MLP neurons of a small language model. Each row is named by its layer, matrix (gate and up: input weights) and neuron, and shows model dimensions 48-239. Each number is 500 + 50 x the weight over its row's rms, rounded and kept within 0 to 999. Numbers have three digits each. A neuron's up and down rows have the sign that makes its largest values positive.
After each neuron's rows, "fires in" lists the words (lower case) most often at its 100 highest values on Wikipedia text that the model never trained on.

L4.gate429:496465492455547358525532519576445489567492434443492435515513543445446551444536473532452468462460497445444411462555474559403542458511497519462505458425480474492550547483543593403521478560363464532534516489513551530453414456438520507395498490531525448530532465460577416528546491539472582454558601507536533531493499523543550567445474539462444567426590495483479511529374495474509487548470494463526499541538516415553536459511515434516555474537489484465513533417445503463409541544448417519483540523564530533515461540477530554439568563548482447495441404412502371520558561510485521474
L4.up429:548519466535539405571606466548497502438493393423484471519519497497459530596397573535461566479457500533562495430440469558410473463464487531519559414460462444436440540497433516554474385542426475427518525605471462455487521395532514525525546535559507508572468475460522468524540565568488539446512464399522497580494481446500503526501453518456556417583559472396482528452476534490530462590545461515541532444480486482508507481499463457535518460562505430478555573471518541562508445466461475478531524535455562407485444488536476579414416554414467427483486514498505523427472366548493425497
fires in: "with", "had", "having", "has", "have"

L6.gate449:575544544469548426455507554509475437508434507427458548549454422514473509471505480433544518529513490503436564519475547446541658485567492475409480430534488550483508445380548510510597550519403448533534458575450520527504470469521481490510440451522490504472474429385454481529570465501502522537519568535492516599535557573505438447505464479373442524531370568397455565491452389505535501473456548512561548442469504469537506573555477505455504468439535470380483508471543524456430610508490480425463561554467555502423429513472611440441537440550472523536679451454495438483575502544479456478
L6.up449:564444491495580433616553432478508529565474432491484472452482540432493542503450456525505457409494594497527536442516444536529525505399537481509547531546493464464564477470604545438486599526492472540507463459520505451482567452470548556483516541600511526480539555588414491546413487554465532437513548523602504613502530513447555467551435427480548446475442511452456566525431456510511458488481501458594577415572549394473486452480478612532573506473425433424378467399451428486446508458595548401511526448558486464431469497449571513477507449533468545451465518475552553543561566459526525477
fires in: "of", "the", "is", "are", "s"

L6.gate790:541536554516490561419642479502466481556538494531518521471464423504485497446487459471507558442543537533555492542511483502540532488417569459514526442542444623494575478557537505495542534528504525529558580557617418498562424511525600490575489497448450605511490510429453446523517555514492524469498525558551454515553500545533523547433496523526513562412484545365593550532510446568587580578402402470461555556514466532459544476471425452434453579561463538558518554485490456502457564452486497573520506537466503507601543410337529479447565440501530492454412495494551546508527572546473504560
L6.up790:543588550553530513510453485451466546536461519464550514549448582410482535523442501578530527486465439527481489538490599524464527471462487420546485592545479549509477570482495507423435553456466521513488424520615486422567544573463497518558449505477616416510485478463533550508525492535555496561568477494499443450508379512530573424596512533482496448489502497480481624467532402491584425425555393537447594469557581429469482562500473561477489443481406414472468454583588401470565511418567508551520402468531471440515478487429484475501526524511498529627593493541420447410569526454482522576
fires in: "the", "other", "s", "their", "major", "different"

L2.gate43:574479501572520475416567562500531514507550536491576558465496496459396446448493592550477445576517460483539485507536391480538484477330477541466452517513555565533533523631497444507490478556503433463568512475499411416479523481481507447543464515447463419436464469481495558518491525518478493473412553489542521476469548460483494568450594565488546414508476588531475460500447583481425559372621540511469530601548477507534560457519580398494581483483419525466472478477515554509434562483446504509496541429469522543504439482492490562508508555508562545523472537516502613461513473541508487509
L2.up43:515522518506527511457552612529556441456555592551440516469511478412413478596505511494491596518436519514490462549483520373597553461431543549502412552556596472585512582450557538476466465454510473463511490445498487446555449489485491373472470471426516544611532411465486496548519531551511446459461458575513533471588487514513514592489414486425521534481512492485525429568444563520502561429558445472505472470498536456447553439501467451429610462557497507485415528544422544626429450575508463526464500521428530508482529473475542474538436453502484585484424359481497439512480488526440550481
fires in: "united", "vietnam"

L4.gate525:493460353559420468540494514562482515514419418376455470474413398562527471462487450446494554444413453524531463597543443439481561472423516502501535456539546412523549409477454463551530511510412487450515565448524444540497497403579502550547505461520548487503482521475527566628521506391598563469478490507483505474458451556444486410497455472445500496515472455455536403516555502479515545577452460537524521508508531393542518531575511547498497563553523490529436493557458442531579461580541492478497475428484519560524430558580530605476577487474395457453547458488488433490528554498519480454
L4.up525:505641569503519437558533568524521608512518552460515465543465562430462529443498496460505491492476557561494470440501341466546534477492476602542541513538563498524460461467445544540501432530409543494465489490491443444561532468448548530516471442378431514424573519496505493531474606482525428531433490425585465484468518590509470473485529526561482495487438541575498592503499501510553437524419487530482463350469449523598457534433490578482528557399415534633505604516446489440485499441462459440488520422443436502484543569569499566450501389549479509569500522502497526507569533503478517489
fires in: "of", "and"

L9.gate803:490545482470503462513378426523451440520479514488472488470417500476472477548502558443524508510460463486536486555488415468545483558540485447554472423543532491522529455500544469478434544519543484406537573521485589481549510429563483515519491495442454438530504484536494382390593404498411561487586462534472471501528499582475410435512499419593499540545516480489529467489448558499534637558514462481593495508505450546479458503507587495593463467522431393561420462505593511479562459394591466458478477444560447511474576476484540418548458544491480422511428530406518501578516444461485561507
L9.up803:542518420540594556488417472523531468444408535515458458461501486450563476463543441537452434531506550436466525529519417503511628514474596489514536526591468536533571501497511539472496574494512556532493514578511476529470496560447534499396447483504492465481522424530499467544468488511440461423537400533497503564521527647510497645506493519476383515491483525442446481529491438513533520425531550440497525433576559452476395519494530544516457525479549527451457436493508479468516499548517453621518580546477474447473552498484452411561493587471456558516561513535524503476484580489559471415
fires in: "was", "is", "been", "be"

L7.gate826:382490513518511529498513496620461429466504564579540451514456478454486543528524575437499585546575473595558489452495585484478511532520476446453538463576534558480507450506535535569508406465449450477531435449470471486463519468496410593518503479522533406485549437501463547462441490500513439429542547501480490493532460589527447438510348501412482543430448422485461509535561511476522554495504516487574535522453502446496603603496403563523518481484499416478526563448584516490542446559469464394511472495497546472525471492488565469557440518482475497596612514385446530492481515371546475454
L7.up826:459451506484468441480422548516484518448431506466472551462553480420462479618436503484562428446566422469488504436492507566529488482427533523494573450559440588451500492464460478556519550500512439450447448618436435489482500487511393492562575564421496438551562430444434460564499526513439437387480522432455464450589513508550517424487452500550476523470562521472500524576545491553587444551470526521567532486441598493555546552556396513509486528516428456522559480513524508531516468470536577524557446512501484503475474547530516517512470532495464468453486423446498506655392555483609482495
fires in: "the", "of", "to"

L6.gate306:517481533418514535477587488571468446420484450616558530601551493632534483519510509540515472553506438529468525452592517544451524472581561484527466427484432425554538457573514481517475495483537515504505503558495453483568519478447540532501521418493523516465510433503345467422466556409406462571577539564491485586507581534490497501567517474500430485501530470547510541503451457465495511519512589470476512561452433540504501467577464426565576539508456394504504533459448614439537508462471555520491520425564580513425423526473488528396480499576554451496446507531541558430506540614481542430
L6.up306:500516398510541504424494533544432482540534520517514551545525467568575444471482504424498448450511425476497545547511517570407476521598571512434431500550451561515550495529522490538426515566527537483517520491520474500476460496501510544534447438512513460500535467424439527544464419449447515483527549543472416472493479399452475424535422489440455468510495463552512559493503433432549572459459515458509459566449552611499526462446516496574537501449504422472453484466585525466420592516481410550570490475398515416506497509473538566444525481619499620498403519497537427465543478564484466440
fires in: "i", "you", "we", "ve"

L6.gate659:472519554454557595539542398564468504492479368566486525496433517516456497546520515579539471524392503490454526447518547485565539433469433545505504485528526478505516475539474550412598440499469498496514519588474440504494559531443426564499506515455436568516436553503502510477504527516522514515554570516580529605538490445479526539518573461520515518505428525514610504483491417595459528475473576551473552539431513469481481460481522448486478546494585515457468508450492432423529536515500455417471489524519502497437449441546464498461538516509505495500447394416476523507519513474607496617
L6.up659:480477479473535424553448507473581504588500533515523492482533458480412473465587468482477540525495521427501568422466488541408583504628463504475584585430553529474478462496511430541458460487473488448507491525485543516604519503487565519500508492558611544511438514544524490489490467496519530399497626503478556558476472547502513533539520511455491598533442560545321461456506418501574525476459538548496544477478548501473617514583476527397505507409550517531507436486507546503569493526551496485469368577491544486483505501565549552476528578554450413498559552522494460574542517462580519429
fires in: "the", "an"

L4.gate189:408486479538423559594493425528491522452471547510519491496503503585568521466413554474601494548500474494427484456505528492516585431547534551425484441454455546425507411490433454482603471469491425490494508446466537471605490536472459525541493504472508542584581507594444457466522532477520490445550464437459473576542498543463491586505531532426459495482501466457503503515530551514509481386627527445484555569497506488499440427552572545459511530446627448499514461423527514527571536465519505505478397606458460565556481544468558555473545475440500577563497504407419508459483449438525581514
L4.up189:473455521486555398624540492524512528425594493499456474531561570515515593515532433449633568534428529415525503476444514428400561589450510500494470561578530508444516487472571508490515543609504482458500492575487508425532549482490497510477515605508546492495477392501494492468419579517518535541597460520461603530469460527509457512501427572602409364603551548515506533447523509494490441560566564449500573496529526533513505548488515509529538524474499443415494474459518448465485519468560485532480407436548543547542509545489566504513488490574448493489509468544429465417520511477493478451
fires in: "of", "the", "were"

L6.gate610:550480505578459512480457576444513485424507532511509492502512476474455518465576472501427643491532421555408462409430532469496503561435495389545560374510503542443476439518530450507449499529418379482457504467509464536480448573572517478549468454539549449426540462428446482488576565506420530558551496379570571513523456546467484448565421433505511544587532508519553578477615471449539544479362522530552532554548435470462544451573594563511395551491480545451440489533450557454536473531474437523457471594513453559525507497521511556559484514416561554532502493532500520509379570385499528483
L6.up610:485454540511546526430483529535522539550519471593408464512490433533446396505530572545556549530434465482439549377447535459653477489491501613600452469497617385464462449472513487464473501495421483374451487483474456450525506533494417516539510543553553501519374550473542475527606462529440512468591445443447587443478489537542525444560456512506474542526542486522459484553573533446524501552489586504454509543552457444460525453500537512514463474561489415515472595468472578532481523505525491501465541418453501455486517461559342429548556517484470548498548508561499534455492509541548499470
fires in: "an", "the"

L2.gate678:551495451519501544606517440525458531528489502478539550494499517474492579531543481572490518523473428501473496514489550455509517518519391444538564480511476529612500417468478574471563504451500512460505482559531497471556556564540453545556527468486514461432399527466541518500548445520469429448505419390415573390507437501418476436408498439548498517635560574471494543506514444501562580537499532597515508411507437524532478620541516538434456552480552563470489423590387460379489494538535540478471493546488496613578476482470527471469390518451506479529550508372513459479413466553589497420
L2.up678:533503508506524444582530536553526466498528568441519504498529558505535570566452559540520481411500498521496481596479514505551497448455510500507497390475435603536485443489541487502467612417544563502531498509580503560550538553514449467558548563484528572524419467570558495474546518574474540506439488504353560443445443444399501517456540562479581481488417577576536514583482528440492581580492423544427583544540494477549398569537449537549480454497526470522525530480457476432484434537450485559471434468530494574544499517468563539444367510531567486531517589435503515554521500469556508510
fires in: "to", "san", "portrayed"

L6.gate4:442426560551603571511528577501569531509548481555569483443576513482489472518526526516523595496491497559517503465526452435423543447476550458463455457515567475493473531529616474470555562524560543481527472538504451533604568457553396600351519497470532500511436430516522444468384452502400478520533596495495456419433476533519500441553496514594530575550473500544592561530508448444488498459478440590568549494395461514529526410459502530521551370493476434420522511476499528527418509426499478466477445462497614480500483472475498512527583472556549370501486560508458482528503515472482567407
L6.up4:543522532470488579524541598570537573571534477527490540447544500579593493469400455393520437511426610504431473401439525462467436527478428452487491620447496420543541463457559574534524615481535499452469406492439526478495512478555516572502581564540528567473485460368485532455423472520550483422449439573487464531445437562464529518578536469507503449555516575443461564469505379420548544549427509535430608490438526482449407488502551424462463561475460540452524436518527509486617440398509481451492509446433568531418500512492517579516537426481452533555544553478553541486462516428558499500
fires in: "a", "an"

L6.gate587:433530602517534502503535437522473546444518451416469536497477409495451525507425487516548604565405560614476478514518536582441457489533505455585528576546505507534480521540590544508560545474580506495419387534493468528502545552577546511510533497470466416580562456459455456468594492512438442527507567576559507460532513543456511511492561501485511522548477448419472561466551539507563536483602465474469477456439481511557452482419565506480504530553505453391561543457537411453473452509429423391500464485419477535532498434527414555522494637392542523548444545504436493495502679486529568450
L6.up587:515471461466473460506526425568413503429507467561469561471504571449509513547455532511492462545563504527491541467559560526574445571471531395485517584445558439470448447501505563616571467431542454379474576553528500498544608525515470491463526408443424488443466381425478437436502535560518440514518484392494436557550486581566561493465495540491489488467429433449456550486476561507543578516467449514490506473460459467577493485515480520530455456550508428559652609476492458569454436476600498377445422464462532498593480551477595457442496501439435450503526584432627525527458513518550498499
fires in: "of", "in", "on", "for", "the", "to"

L7.gate172:449398446470582546492466535484510534494540507509547557519557423502486460536466524475554486521480433549480534473473502512508469492508529554457576480551486512423546515522501569499523510551482580489486560492505498426488455525627488347417575523553493551528521590524522497458427458490419520492523488515628558513439483464573516486545414486524498567493424471421516461561466415472488445518587448611522497586594560492505428508514533479513464541543431529476464450438542520530421514403556547365440559524569524532503535502479556522550481465423481599509603475476574457399510521544507574512
L7.up172:430544544477413500505558470571493507492535556442514502508440547524519482619522485477483465492467499539493510489470502547504544457500410484434496435449539485470545477595466509549521507479457408482493496586497471516488505515488577590583579435459439517557504458390462466557517520496517537417634510505473586463573501436520431421487513536533529540533484474469506502484525526427530485522425645426546524522536423455499504470588520485500507536536448497515471501442524530485473517533476440448447569514523427448476477459446523482460539504520478518478441522378505480523524527496390487490
fires in: "with", "such", "to", "of", "well", "in"

L9.gate196:538535428447476530551544506636435502479520461521538473492499462509545515611438499542540591643460470479480498543506466537552534524448444483450525393428404468529530564531483535484455394557567423507507509490521464475463485473532541532402440579523529430528466445518448520601399415463498433475494470547501456561587521464485516499526521505498524529527410585507565466533527423435499500585445505524521454539457473504528607555470533492462501475548529535478547497600490462468522559531515482537438507543514406566490405461355443522493491535452547453458484345572559604510467408514564455491
L9.up196:446423581467550427456451471522473466509476543580541502541490544495518489472564497461497442435460488555468439486560516510466499514567559606507542571532546427463471415489448514519458577539377576567427478605518594437479464458557491493486524489529521580436514572464522505392470471434503523460397375590472557517517436518457462477487535497463511480468531469574455536615430483476471541372451458478579535561520464463514583522418456537490515584577573444550502450534588530493476442387496404514477552428529606476545522489526530431457476415461405437480450590418534456523605487388498528460
fires in: "not", "would", "to", "will", "also"

L6.gate404:515569522576541498479528429514435538552547556564507507453329493577448548575432561549501482517517473521437530511499549487444506539531442443583416504465490524575509519602526424520527488478513497432539533427512473580624418522443580489526525523387485484511386528471339477586527419458484508546487588488533556454453552523575564439521502524413538524496474559532590530563536472495487543492476436540508535581531461486517519514559454542417533437433499528458454571514549548403458539462507506501534500545506515516546525446479621485549499516396477497516605451500499405450515503495602493493
L6.up404:449429577426450406519473580495483426486570399555480471446563537451518539452515544553564507391515409500462487359538542496419426493506442539559455421486565593429616486470544512482430500568469507503590502550456476477470456588489565478505574466476488482431508449500480464534500611483487474509534528500533470465476431504509535522534466556520614438546494493468508618520548493421520556566596546478548488563549507485553496521533536517521501511561477508532458572462485539532464571470507439539532401524572457530501450557428617478494464519487539500500548481450481512421527452486553566513
fires in: "the", "s", "predators"

L9.gate657:473521476536397449511483556555462429456481483447525448527478550482515508531500557399487602468433480502457557427477486532465526573466424479529519493433517364494505538497500474494631578442540413456480446505423485430466513499568427429533473497571544432557509487563420480516561510531337547594505481500454537550461579401519476548529495556438548542452553444499499551452494537510484504497580546531540503493516600441566444378543445489500512480538565547495477463432401544473504513470455468559434608530565521501508431545468450561452434549623522621515503413524565423454525485515459574514
L9.up657:507482554478428550481493473519459455502488465389443427470556411458478539481430454609476460509511438399618485562499495463450437446462384491526529407533426544451505510491523473501489561546520517467541525566523493519530543482332553529480550534467541452546582383516516485371436455494491534607576446473516435455471599578457532493545465546445492523577396593513518520553539539504602488414486555465511496471578438522519565542438555470465526536528497564504463541566547467414569604499484506521426575506513564511477503483484583512529531508455469396512511527564592437510442568556491521519
fires in: "has", "had", "made", "make", "making"

L6.gate169:432477445491599452495480498438614522539501502445430554547521563565463504496480552493511486538568632522471616464544549411534518463548546511487470599415468372495527606556446519483545430531468424495455495471546581558450484441419534635474513464416499485511479528442474585444518471507558537483452583451505515544456511540477541516492492493478413539555418538588480523498510547434559507409432504477534489454516442590557470500501474520465442460492491435527568536533498474578579516558529562527430468419475523519435529474487456576570595518520483421586452517433527634435551533522531623467
L6.up169:549471528445533485644467486608536548526498510508479480558586531475391496519561520573521535461451556547489589456551414546481428523469476424537561489515593507457479606532472478459503429529548481435430559403512446407518505501433416530503508512574573458549445566565450549551517476560431510482492571556472418530506504555483453543487473441525530482600457491499462344482550455526537528424536455484491373532485501470486533533498471490541491481513467447516486479459407498557479502449483511452566515536438495462552391422461457560451512514486503508445546490531442567523380466442511461472
fires in: "a", "the", "his", "on", "with", "under"

L6.gate96:431544475461458445508580520608493471476478542500460508555602493463562536569583509535507412574437514512473529475573495407449489421471459484500441485409472483463541480510405465556427571537468556443569544402441475477496467494530499478401472497493522419495536473513487513513464596515673489471421516556467401431535595458480482452455481540492609552434478624448466503407528483396536420519460509577461518437475504558503511511447455409498498591514434464540526498432586534500374486521560496544472538501425617458577446463457499556452520540479571557530523535396491532545505459537447460548
L6.up96:503571590578529548611519502478522523592489459512646543516497510580544559556511550468499492507429593504490461544534517532550512532460553598495489505544481535415582519575444444510477437572554479417550498475597456454383519576472497492431534471543505492494469449405541593498432535484505485517491459468587534469584494479519519496477492491494550517596603492437553423490457503479575420488490493544525418486509587503529470500481524477484543510404439563486567524492503517538519568594480516599501580461463511527506495479450473518478495484496458520530532507561587499473397422523624489575
fires in: "at", "on", "who", "from", "of", "that"

L9.gate793:482561420471505489509495465407416471585531507470407326392484524448519616597440496495499542466501624535423540589538459475465461572542437535542532552518486453460587409571520424493532564460489469527464517495490535508442493556514551460468576516462511611484517521537524562488523367431482523506478489547560465547508481470494448508438521484517508465497542577535421517536456535536544413497529469444527523529570528527452531529504495416486463556542613484548525525455457509528511520477523508482489536481485435541594507558478482510515446515540525527525548455462490431526534548531494503476
L9.up793:489541556508517459517469506561529499467400413598553564481549544547502477574472542569470485489490429503537513524499509452587577588525581579480470523566478485484497477432579418502510544551432546514629493554530497528515520546570574428499542495504414525518589511454489481603492463516581516485484489518446596559547514605479445427533442483559487510593469486471456470483479472488488506476543580463503556542538494396499474493643405574602514455486520501487550480410535448576457507503466489516352493459411494580558470516453533585538563491480508576594533487525535499545515480519458484447
fires in: "was", "became", "a"

L6.gate431:571467490528464587572474569496508612495545435583587577523547535511430459502476516480556481489444569499464531543412463488512582412509507584450554494605515592461501467568480572594448516492526456520527396460535555477590465506472415603563491467427497530548444465546593564500511523580441480452483566431446486502478573490476526544429462499511434584486611509420480537591552490494484575513616567588494520508551481500552477505449510540475492397512481452382438358444485642491507493564539502556544468449513548486517545551525453525416566530481500443537419556513498573502544493556540585543
L6.up431:485446535449539527458557564542483454422476509488502587464524492488469576505384394550431447556507437428537542490418606651529521453590457559410542502479507510469537487469506518560557441517508515520518450566470462516463431436584456492479601559530485551461608541365485511481446505510546473466546489491568472544452384483468519461507481542420494533524460400540570508527473452549415480547519518592498541524523519557500460562496512469507475608548470517473386512457499469551515513585404453538407500469557559439471524502520550534602539524462554579502568526496329473546433477479461475510
fires in: "a", "aura"

L4.gate393:446555420592413399535391418534437497528483517421524463483524492506505483502442535489537477476441533541564518501454501596479468413442544506480449493418517454462517496594464468454464532428478406456519557481496466426479496488467464514427528473530481507497505462567634563506451533415449490444519497496518423504444534509467475504364480533534548517413480481556642492485572544458541485582480450564433540455499500526459516483564431425419551396517502526498560541465416424518405551525566537486531442496489502545513407485446488453484421458423498538541567459474498482557456538512537503466
L4.up393:404437450526494407519402414542452568519402423471435442433504547484579596516444480509501464497435469526474449473566533527497533430494500592557493459480527423432460501517449426400504460461523431420461570422619500487457522503566536511522589535493503434465518465485511555467494523473589422496432473457558448420423512374677481514484466405469514522536494483476532512438505594493511481485548499499424448418508515532507520501550429443459457607511496412503545535455472467523512488509505452596396604474527506577473487508501506525480502541490480596529480415447491520527493400532545563516
fires in: "of", "from"

L7.gate334:560544492567574491545509575502511523457494467435591480448571488436452495450531549516387491493372510563532453507519508520502463421402477509470455536448586500527399513507480457462517510552475587440463550384487516434486452543577507463473537504518521519458450485567594625500576552538447436538367448466494470556489495497533475485501436494516493513428537516497514407498501388531479510546445491499473511488544558539458524432574566517535424499491503460479460540465440495502499526525599570473443527429499493503577473438517475609449467518504562504555540526469559536541560597459441567487
L7.up334:472452481510492516529547462535493510465512476513557537460579480545420601469448566474519447499515499489508548371440530454421504541495458556492474518554524556581475562440462417572451481510461511497536468421479516476537583445443690489444607443474444451527559483513493467510530483475433449528529540500646505500568519486503495470445468460579490501601453487490469480443544448512557479451504479511426518457561437485498510517486518506446543486498458397443464489468390498512509608505476464515498456518445496466441474471496526523505526479447486484442482455522554481563449565523437513506
fires in: "of", "with"

L6.gate706:600530457449409532572461566545437569429580423489543473445510454601530442524520446506448438579531478474395535485527532487486542502490501527534597491502463474497497516531452568607485440557517562504407554510419462430524548493474653504530543488611446486539542515502451544500523483506461461520487472506539477533520548516538504515529552550511477547493497458407537541458546588531526470484439490474368542400525455529474440481556527411525443478541477578539619567540644552499477478486601476491516509595388437545411464522560546642616496490472402490502526556527577504477516598518442480459
L6.up706:480572436524510478437426437533477501507545504488497580489580414492502476534458385475460506427601526432508426522519549475572495551529405513565573449496522566533452523523405448577481499440453421470378612455551502468484526608484509527568502442542465530510515494466507587572434512519553520485522550565532475530550501488584504605481462487390460528385537440513461538481551513497454530531477534482499479469543488446545425518465434476490492409480553476590419515640551482451513452540516445498492446530532495503455501433495527600470501575421553502438465513566480393470551453513479457523
fires in: "on"

L6.gate491:635400458499552543591487539521526435671478577423425439425521504485493573488544529392439521461484575534494535414511441435428540493514468416562565528431443433473453527499535486437522422409468499439517476469442497417483481562572525558471534473557528519419577399524549443579502535437500573527534477511486435541488478512458508529521465509482447487446523559386470586553443576583449509528505481512606496501586459473553509525616497559480478579545550518442487569518422492479569460507429462554488550498472493553556499524500527446521431524523595520464395424420525512492513518490495510544
L6.up491:475532491560498582556481535527545503560508587471478421514512519517605455394515563485464525608481441543567456472492498530578519497557493497463501427550476561466523485519502502463462475556468452588521553439578512454449495456503437496470511545434475481513569515441506469584479413506543492478541516534520581485472505444498479462453461478525458514403521601471467502560502530493466493436513481473437401494545530493426397605533431497544448533483463514400533500438455489573547541478480566507406433569590421467538579464410533562446425478441536473591486481467536535516496489453534456445
fires in: "first", "only", "a", "third", "last"

L6.gate746:609480492422499442532509522543450527562478515486516472457519463514494494430575499521432504508533552442463500626504559497478630464488570463406482596519530578502544387463543542402641531478400571595423574506608539489448482538520398541531492445480443539422479436469451577488451461564493480436477442539528478553571497421492517505499458509533508605441532578385411432510531516465466564507422398508547571515536535440545508475497577416535566514569498520488530576456529512527494495488518496458620471413496462484408487487525454536498430414552522539496570511490453470511446509540601559451
L6.up746:531544434525521616448505435568635561504477552510545490560510526532495561469463464440502425538649514441630534454439620496439470531580565473508523463523522435424420496511539561471546490554544489441454537465520567503502563529467427499531535479466465496419515423491425572463455427579514543491528463593507525624501588548454572487487584572540558572480477408516555505456528418552508544478453489504518448513475504482448518570549489500452489453486512512481428516455584524479489545413507468391597484506555568531544445456526527487532526423520470595508539573516551522491483567349592534436
fires in: "the", "his", "its", "s"

L6.gate41:537496475489530537454597520549461514405539563494476344487404519494499597501505548448556543470383573474468466516473496482499510481469526538553604484505492515480467467477502499523539458455487506512517464551491581529563507564510455553516552590403527487523466511531423554619528484481385538522504482535528421468543469543451529487451531623376516573480465472475517523550452515462479462539441533510381512498432406554517530536556486489474543530529470586504436513577453482560475564462522501514555513538427517494524453417485482515510494444550491457477493467486579609485500466510509507449
L6.up41:440492472458462514458431544518450408402437502509509541516551492527490545437524484532501470611488342401590583465519443543485492538518475380471503482494564523405474537537527522555479517502425482541491577531470515512393518550575513493442457499477524491603508577457437462529508473548509554484526504513585588492482582501435540516489495424449561555495518538382565580438365558452526511498503507545560588461472561458551525511466500472507402494540470555469493500503518551500476527508448527448467463496532499551518519601507503525573393543577554495590522536374500369543561517423434513461
fires in: "as", "was", "being"

L9.gate317:500475518425537492529524412520478449446508470536393495538473543442454560476614467453520476494526526452472568527468496446475471516452519425531510490489482501448352551554625447568474504535485504543429508462435425501519493483486415480438445439487460625515580499507476542514453520491475572539502551503568635592461557516584474484470471571592444463503483470550524538408534453390526480397464497465544589565455536513482454473552513565525466536429538455472474524463442476516524496421468452533475550583539550549532458532570596447510513577447476516476508477480402592507494445471547537444
L9.up317:529427441422416514457501431530522529604477479509495471381522507659484498570488512452413567508518523394453642528521483507468552552492507419532543495508462542538445499501396451567544447519498445535457539524523412536488426506491371490490428536435476598545559516491513581548486489517515552555550552459527568480468512512546445420590494561603483530531541532504497429498481574413503512494465456568553587504528427463585521543541359478483429526423562573456488551576523379454515559480497499602543422497543494560526509415493490581362548556509462482536520461530490542487510518568588481596
fires in: "the", "s", "and"

L2.gate782:450511517517529468574503520508507506455547501437568513425447486572586422468530483538470461524456553500413416364438515500528568635506427571502607463479510585471525563478477521464574440517499478495585458441633470544431498522504460505500536550492479534455445509483444440642480526447444440455530483350521478532513565460637532520486474440542556412462524548475494496570530536435515493546458490475519515463530488483444565571552472527539623552529417578420477416457476493593424440511457529441463568496485507518491522526472474591555410497517440578519520507548427552535554528470528399530
L2.up782:489500528504513540573520477488515473554591463427498579451513454501592420525575495563488522516514560400466382495382595490592584531534357477509587502512490491490543496425512538515531437461476433494560525373490501550584427504471540498601561447492488509509510556529477515556471476516486495454521511434558489567569491641541583524477462491515526420484514446472622489503476492551527567588475545508542544563535480560542527525516489522552568584466461423492581499524502552613422432513479496546438517446460368444569548551504474650387423466519516556466412508566378497554468533484502511519
fires in: "united", "an"

L4.gate423:498520505503563476522527492491472497482553562519501509444449564500501596513585524488471496467562505558454506486546547485455549538461565607451642427564484440441525438396523432462566472505459562424486514548446530537508599501528501538569489526503554470524432429644577568511562436409530646460523523458425560506531537479445528512516492465588404553452419475504432496490464611471542543520449473453481596396513487505458466455596531524544476540516455505558453481515473476528501569479443440534562552537501502562566461500558507483503440531547553554499452507503394522512442465537474620445
L4.up423:438521445608467518530535440610535454433423574555549482464513478546576535583491582478562543549559485529398414490493610555463559499448463488470463472548532530440513445484460434499595422510444519507529426460547525452457586461451456561611471510528572510502613495452499510475483472449479603439493526524457595502534547520456480450517480461480392633431383518493527534493526613540526521388484527423501466490539488516421470545505504532469422512601498553538398437525430468451482538538522465455494464468541474492514431614513508465515387483502499538508511470511383458458510477539514521527
fires in: "became", "considered", "become", "it", "very", "as"

L2.gate64:495578404452568577577503475533497547483472577527522426577598450552482486497530472549491501605487525474559515419513521459582443428529441576491563525509418479485513490523516474425495419527435547586542536469551571481415455504519419588480608476419420528525503534536437439563517469489560530539475524554544505549465466482455544467517460423569518512554512545501496500451376498548493525487596454555444608603586481516400532454616538462508552491506479544464496421457441385483659477354428549517516446523490507467603531469463482509448548546506447495516455497580534476551459510494606441461
L2.up64:523497475516490553489515482536489509476479523589461555546521518479403531530416423510324471499492558472524511498504497423516423466550398521473469583537366516476432542422452527520448432473477555491489537522532605568603548545535518504454594558436433567578496525508501460516531440431582568510539534567533570432506487537526571460489532464469450474538488509480499505487468469650527561540570599442515582544563474497403503444511412561455538511527403556553478513500440457537629471441589531581534486445473507506587560537493517465473515595484494537509493615547458500515484454509527515418
fires in: "most", "top", "best", "largest", "highest", "first"